config = dict(
    n_layer=9,
    activation='swiglu',
    qk_norm=False,
    attn_scale=0.125,
    bias='all',
    parallel_block=False,
    init='uniform',
    init_std_down=0.0,
    init_mimetic=0.7,
    optimizer='cautious_adamw',
    beta2=0.98,
    lr_head=0.00381,
    decay_fraction=0.712,
    steps=13563,
)
MLP neurons of a small language model. Each row is named by its layer, matrix (gate and up: input weights) and neuron, and shows model dimensions 32-159. Each number is 128 + 24 x the weight over its row's rms, rounded and kept within 0 to 255. Numbers have three digits each. A neuron's up and down rows have the sign that makes its largest values positive.
Before each neuron's rows, "fires after" lists the tokens most often just before its 100 highest values on Wikipedia text that the model never trained on.

fires after: ",", ".", " "
L2.gate139:107097118141101106127150116108124115153107180097154140170103128152129117152122098171157120127154139146103143141160113102136145162132117131101125107114111120164095086116140165169137129114110140126100130125165161146156157126082121145108153176114096159138142124137150139095165104095139142161113115114136125154105138165155091135119166124100113130132104165091182101157098184139121067093118
L2.up139:152114085136117127135125129154127095112162171109120161130141152128167142140116082143106156125141107148131128113159115107101162125119129102114122140127172105160130174147161121101117143109106114124079100123129129156124156122184108136152085144162163158119115118112126117119139118151158158102118124150120085151102187162097141163137101099144094132142152131104107087106128110114151093097141

fires after: " ", "–", "0", " Apps", " Goals"
L2.gate747:112166078142142129159097155108144117137124122102079128105120164148158102150173115156163157126146125138098145168135135172117122099114149132137162125143159146113109103147153125137132178127130142123106085132130151090117117080110152121126116140153117119141154163102123141110114131099137104164110112157112138132095100124129137092098171104092112177164116133161134137106127096069173133117139
L2.up747:094149161105148092133093097120161105131099098157140128091081152106102108108145112131183102162130140141102158108149134099129131114098100120148138114138151159127127129121158079105124166101140127139172188118106158127154132103141133180137155159145125104158109124117122137158128132125144117136149147113103140128145161121154117130146099115148104113144100146167123104133095153163128106136173

fires after: "-", "–", " $", ":", "."
L3.gate827:145169166111098113104098157117094183149141155152150107120148115128146111139150114129136074138143160121138139162139167140140155152065175142164107130125120109088168104146120135176141147144079151123124143100129117120095098124095127160139092154084115102077130174123125094122105107160163132185124147149113094155130134108165160075173094159128130140164166137137124099125133140141135109120120
L3.up827:089168145139122141106152164115115191130129108142112105166109099120140156131152150126152061139133109115127103160149104157109135176127158131116093095154159148091142142131117148153114108169120133136103102113107134121105162146141141154156116104135161120073101155106120152159166105123124123133147113141173141131099093131120118134180103094125142116160116105151107150171175110147114121139117

fires after: ",", "20", "19"
L3.gate139:133069090122107105094157111126101096126092111092097128179151129154165151113088107142098129106142165156140151132181094100136165152156121152113137170120114120129132125105140109122135100137148147121154132128163106148114135121101114102101117105092119144154129100099107112110097121149111096130122118107113096116084142125184122112100092143175185118128077127122135094086123091085136146077149
L3.up139:123133144127125162148143154154148167135165157157165151120158117133121162171136105136113087116129099111092107103150144119126126125121148142127133133156144143123142109117093156158119098135125148140081085139106170120153107151101135119159118151124123088159107108150136128154126145130132155112140162123140103105131142138139147086099096162101142134081117092157151136152122131134142093134158

fires after: "19", "20"
L2.gate198:104120150121141148133067121134105176113109154153098132153154160160105142114149148125152141162128143119124117106094119117136150104146090159120097124170122156125121102102102159133143124120142152123137171159135164111161102133094123114164146134156147126122090150144123098106130131148133123125137127137125137100137102144118125165168143093151142152184130161144147180165113141105160114119135
L2.up198:075149100120124154124158166152145135151168150136106116174085154075117114187112087134096123166187155146122102140125143132131118070148117096151151129128149079138153108163093145089145137111139094090118164110118138148120144107174137122111117145098081094171115111130151104131132162136169100102118127128147125092125137085118117115124139085152115121103120139162123173114126143145134127159062

fires after: ".", " (", ",", ".\n\n", " |\n", ")\n\n"
L3.gate825:106098146131110128125160094105136147133102075145178162119114159133148110105080163131114143137123164113107147120159119114147109082087170117137111134130156114132130138149119113122155102126141146159112149126117148173130121113147123144101153117132121113172146190158119150157131074095151087090162176180092188127108097142121121196128137121100164146148128157151124117134157127107148149124139
L3.up825:136113138119167084108086121070145130151107088124130132137190105145126114093151188134163145115115119098136141114177124137148097103105125174086165092123184149160105168135128098143128110123115135123146132108153155100147109108128091157117106127138138177128132111140101150101192148134147144167100127138123132127140116114124087117124175129085087137126155138136134120125090135142130120098136

fires after: " (", " was", ".", "-", " "
L2.gate316:163104094135134124136166136097156127129107125125121115165098117146154121137110108150148113122113114157127148144138107119120167123157079100153112155111090097134144162125126125176144096091105114134127120137131057107173144095111130163104162138131100129126168112109123133127130120134108126136118177159134099105116120152123126178129101158180182107122127154112110085141112146127140130106131
L2.up316:144161123132146174095117132121113160122153117137107139130128162131121114108155136132109119095091142110170160121154131127163161142147138082171150125125147111127127116129172114082150145123118127159107088132110161154118112138118129150098114163124160095167127145123141107168128162099085166085141108114107170130138170145125136120091159115140142119139123143089111148149121116145112152109173

fires after: "19", "18"
L2.gate131:122110096107114158140130100139108127142154167157117151105158147137150106106163094106130092165102102110139089101143109103093190112140101114118105101123147135140138103101131117126138115147151148151161137148143089111123168169086167138112181150163119152135150105137119144111137105147139116132116088114128132105137122138122127129112094141134119089141099169178127177149154107125158119122168
L2.up131:147119164118174104109144086106124123148149119151135097152099105093131155137128137166131111144128117104129112086134116112155136116101090140094113129111135148153100171128168139079095161134107103146150140098100115118104087123156147176143132149143101084161148177098162092129107122152119120107106148112127117118141181181131072138088143120163145114149149151087152174126101109108159142154128

fires after: " |", ";", ","
L3.gate547:101065161133092126135125115122088105183114138118140151087135082118148150162129157135175156151129107123150101108134142088108119150141104127128152113139139162127080125153098121137167113123101176115116114106132122162148105161120095156113111155123164143128114126158071124122103145093131155171136136134127156144088124119157093171151114149131169152128138155127129155070155177130143118133150
L3.up547:128135107154168156104069132130132124116121174106170175116146124111149128168162122150161158139143177154128153119131160152123105108097175173081103134103122132105108131106112137125144091182112159118076102150108127135142136115140139116116153126146133094139114162147104074136126118113159097111143132104118080140152081105059129127149102137098087151121132116131118115151123116153124097109130

fires after: " |\n", "\n\n", "\n", ")\n\n", ")\n"
L3.gate828:161112093102137066122111116130121124135128090131131156115078110143085093088080124146111113160147097127107187103155110125102172108178141094112084155092114146140085117145118127148076118146144100128128121136135112139142152100157111136153156147094126095142120110134139157073112108149119096104070124096149130161090121154136117139096153149107144137150089141115103135152073101134108121072117
L3.up828:139102088137138077142112161091125108132164136104140159147152100133159156141132122167138181149113118099128144134155139115134117125132108116139156147136129139114174138144154099139171120106172093151129129125122078125116107099123104164155156124108121165129129156113123108139139159111140103147146111101155176167118121092161135134126145105153087134135085148096113171140168134128150124144129

fires after: "20", "19", "il"
L2.gate437:133151143116144147150146104122117144154097132130158158132115136147147106136178113112154128130108096094111142188128111125102141142143188090168090111124154105154118193155130124139104164107172105090109096141113138162148095101146111133124088127102140100135095162101156134073121113134118122136172158152098116121089112116155163119132169108075154187125134102137099088093106111077140100121099
L2.up437:123122138154163095162116132150115154142174124129106131117166153094127090111131103127123142156147116153107114119139154165141174103119142126124136160178193092152107104171127139147112113120119115142165115130088176110094073125112144073158144126118102125141158117122145091164138119131109090130124111131156099154126077164163113103147151131135110149131085149126149190129103129149139152124066

fires after: ".", ",", ".\n\n"
L3.gate482:082115150127158090098111143130135119081152133124121115132167156151174112120132132150132182127129163146116180140142113086116095114135119117092162057137147168177101117154144084159114124111149145083126132125116137123165120161096134130127126130106137174114137168132099139093151090132125103148128137102111133139117113122163147132167111156090082108155142056100122132101147118101139134142115
L3.up482:141092162125113081127142092120132109128130089110117134133124155149091146115130123131128147153130095116143097134134122133121096144072194143115085157125147118118140185131140109128144112150113118147117163108128113112096175120120081111096107136142140126198140127160098152154123147096130134097096127083152180174091090097148096138135151151124167131160108152091102109144145077115128126123101

fires after: ",", ".", " There", ")", "There", " there"
L2.gate539:119140118099136169106110096077116130145144098147140177099193147070162102134158168142143161099134097111115152144092096120083125168154118143118141130117115164153119148161147069150115110136172147086150121107155141147166115147175117114133135130164146155149141134118109158138147145131159139141159090100103114137106189150141153131133100142110118098162134102129147107121143100145143092133120
L2.up539:145137119102084094112117118124137083152148094136159123101088171102131101133143148135134151191100114138157107109073111127107124138120105151089176149115153119134134116140107092116115147148091165073125157172143168145126088141138101128105169123152129123151092168141139128118088125098125114099191130093115148107072141179114160127146155102154134104116164096150143154100122076109094094143110

fires after: "19", "20"
L2.gate491:135142151077107116128089117116170134110113105107160154133142101098138175083094133158113153108136161129128150085100105111094102186127094149118097178151123171158178082147121120090113112140116126107165151148120125090160130144110106152146168104159170132117120117143105185111094138094111136169153153132109129110099163154126125134137129143125104095120140084137145138148147086127127129152130
L2.up491:130132126152165147135131176125145117163127164159117162138135140115149131139149145127137152137175128094142100100157086140166132094164169146118066113105170155114126146094130119131111164151162141198140140165138138169131159149139133120149106122118084101161115134149124114133147113122111140085094135099100120136169173106118130126144074174140136099118088131133154174124121188128152108110177

fires after: ".", ",", " of", "arl"
L2.gate714:154087094046144093117167129142124119127097085148112099146106148132111097075115161077133121126143156143149150078163095132134129124106125161184193086130154117140075161144157118109141114153131109100085138114146102093142147114133100147146156115127114103175119088173099114143124134174154110157152108102150166114103133096128159111151154142136114105134101141187149077157145134130135172114162
L2.up714:133131174155155142112143139146142147127141094146169164162119081127082129135153125100149148137125165139095130083122073111132153091160110176174170116098075108156126149108081126128101108120136177146144134155114161110117163162143120124135116162098119140114140115142140098103132104150115150138106118133145159124146110130117128129152157147126107094146172091122153135118132115130124145090103

fires after: " ", " \"", " $", ";", " ("
L3.gate175:113129158106129105128085110125123095131162138138156158154120130167169127109123105098164124122142133107130119138116124102151093143143117162164127126138125125081164105147109116119126096151118111131151086120094141158127141159135149084080142164129117133163166143168121109132120105128119110107103126117134143102123103143123133133167118118134109121097174090097123103158162167096148169119105
L3.up175:171152126083157112131126133115094152109140085116097127144104129102158165125131125147154105153149108099094150149113135112137130141150132149147116128135102132140119184121113111151140137108138149146139134083168129107103159127087144135084077140118116146154164130109136144167185138124095101145105150102077129107159114157087130103141140149138113137146105098146101092136169122129139111108079

fires after: ".\n\n", "\n\n", " |\n\n", ")\n\n"
L2.gate220:139175076125169075153155139119114101148122154086148126188136139107113099103130112106161152107142121111112162093144122110074163155142127137118100107164130119127132134135138165123124116132112087167156076092154121146149152119140125160113119139104120129122115140140142120153146157139073127120125173138125095124145117171117151098168136086136132091120123162087143119148139097157111101125156
L2.up220:142143118092117102151102151107132158139146164093126119166133076164129149088123136127125113102170111112156163126086143102106134183179089092140110102151156163145122108168120141138157146154142102093117142100147172156144154091160122131176102132140112165134118139112122157090152123124085104110103103129149132129116156129095154126140154154146151148159111128121100162150128127113134126172121

fires after: " |", "|", " (", ",", " of"
L2.gate870:156136111175117155103117124155162116098111103105127137150146073140145117105142102159107118122086165122162137110170110129120117130110109122157113148103075163136141084065148160108131094102116138149131128095172112113130134146097151154126146145155111142138068110149118137115132142141158112134140142125169148136104150114140135124162129163160137110138104136153104099155103118165093138116132
L2.up870:125119145152169110086131173105160168135109118119146153071134087115125117169101098126143107129119143154145124134155132130127112084107178147121092157151147142148112109148065117138134103135113138169115103134163137089141148117093128115116154136112087112161115124156139169142123165114164179145140169133103101114116091109146114125099124112137138102128105162145142143109167126095129098148143

fires after: " (", " \"", " Battle", ".\n\n", " Episode", "\n"
L3.gate176:087116168105182110079089142146150168156118138107134099140180146163126115100157171101165147131148118145125137150139113149121147123100095094121152091129141105109111132103147179138119117089134129150177133103091135132140099160145108150099175145135079142117145105158120168121143084140124117094131078126132115130137129144132123153095093104123110148129145118137137087133168141094085181139136
L3.up176:109142165122151083136097137115118134149105149153125153109111103108146133106120146149147105157122106120089173118076105104136109135115095159080092109139121135134163161080128092107129094095145147077170097108141128183102142143093129120166124104132127104147080149158102113128090158139114165138128130122113121154104104113106099110105153133147136121135104156153152073123151171119124154093172

fires after: " |", "|", " to"
L2.gate847:115139095141095125178107087115127118177114154100152121147173153127099106156147120135063158112128143115151138099097117138117144150132120161082101122140177163165142171102147076109145144159157151138123080168160113121147127145137162142139123139147128133130171157120109090124100158133119142105129097095124149126146142099136157135152133128121163175095137132100140114147146131089121104138137
L2.up847:158163109125147139132116105121114173143111135099090191171112139146141104133169143155132137128139126178095114135094106159099128176095091107127143121136122130146147068108102120136125132140124160088134105150074143164151120101125123077105118114154148159111139110164166146152131118175089166114122165105143111111120153149106127138090123146118104142124121092151131113100143114130168127109097

fires after: " ", ".", ",", "–"
L2.gate199:140158126072139117116143162116122132121136128075094172132101139114166137140147097144143133151135103110100146139149132125135129171126132129150113107103096128127100152124137113093117137146110090109089114149081145119155121100118097128139144149153132152121144144119122129118109128122125153145126118145131107146063141151149148074130165130102141126164124117151163127130089088136124096149074
L2.up199:150148124097109117107135155108092104089087103131103086119091152159110157164174109128135109114102109102136163107157142138144091131165097101156113095140153105123120140128189127149110168129134094145152091104147065082128137143167127119148111089132106116080093145102090131140126167137120158152154107102150087149084097133144124103098096130110137132132141108082142106109143137106125119075122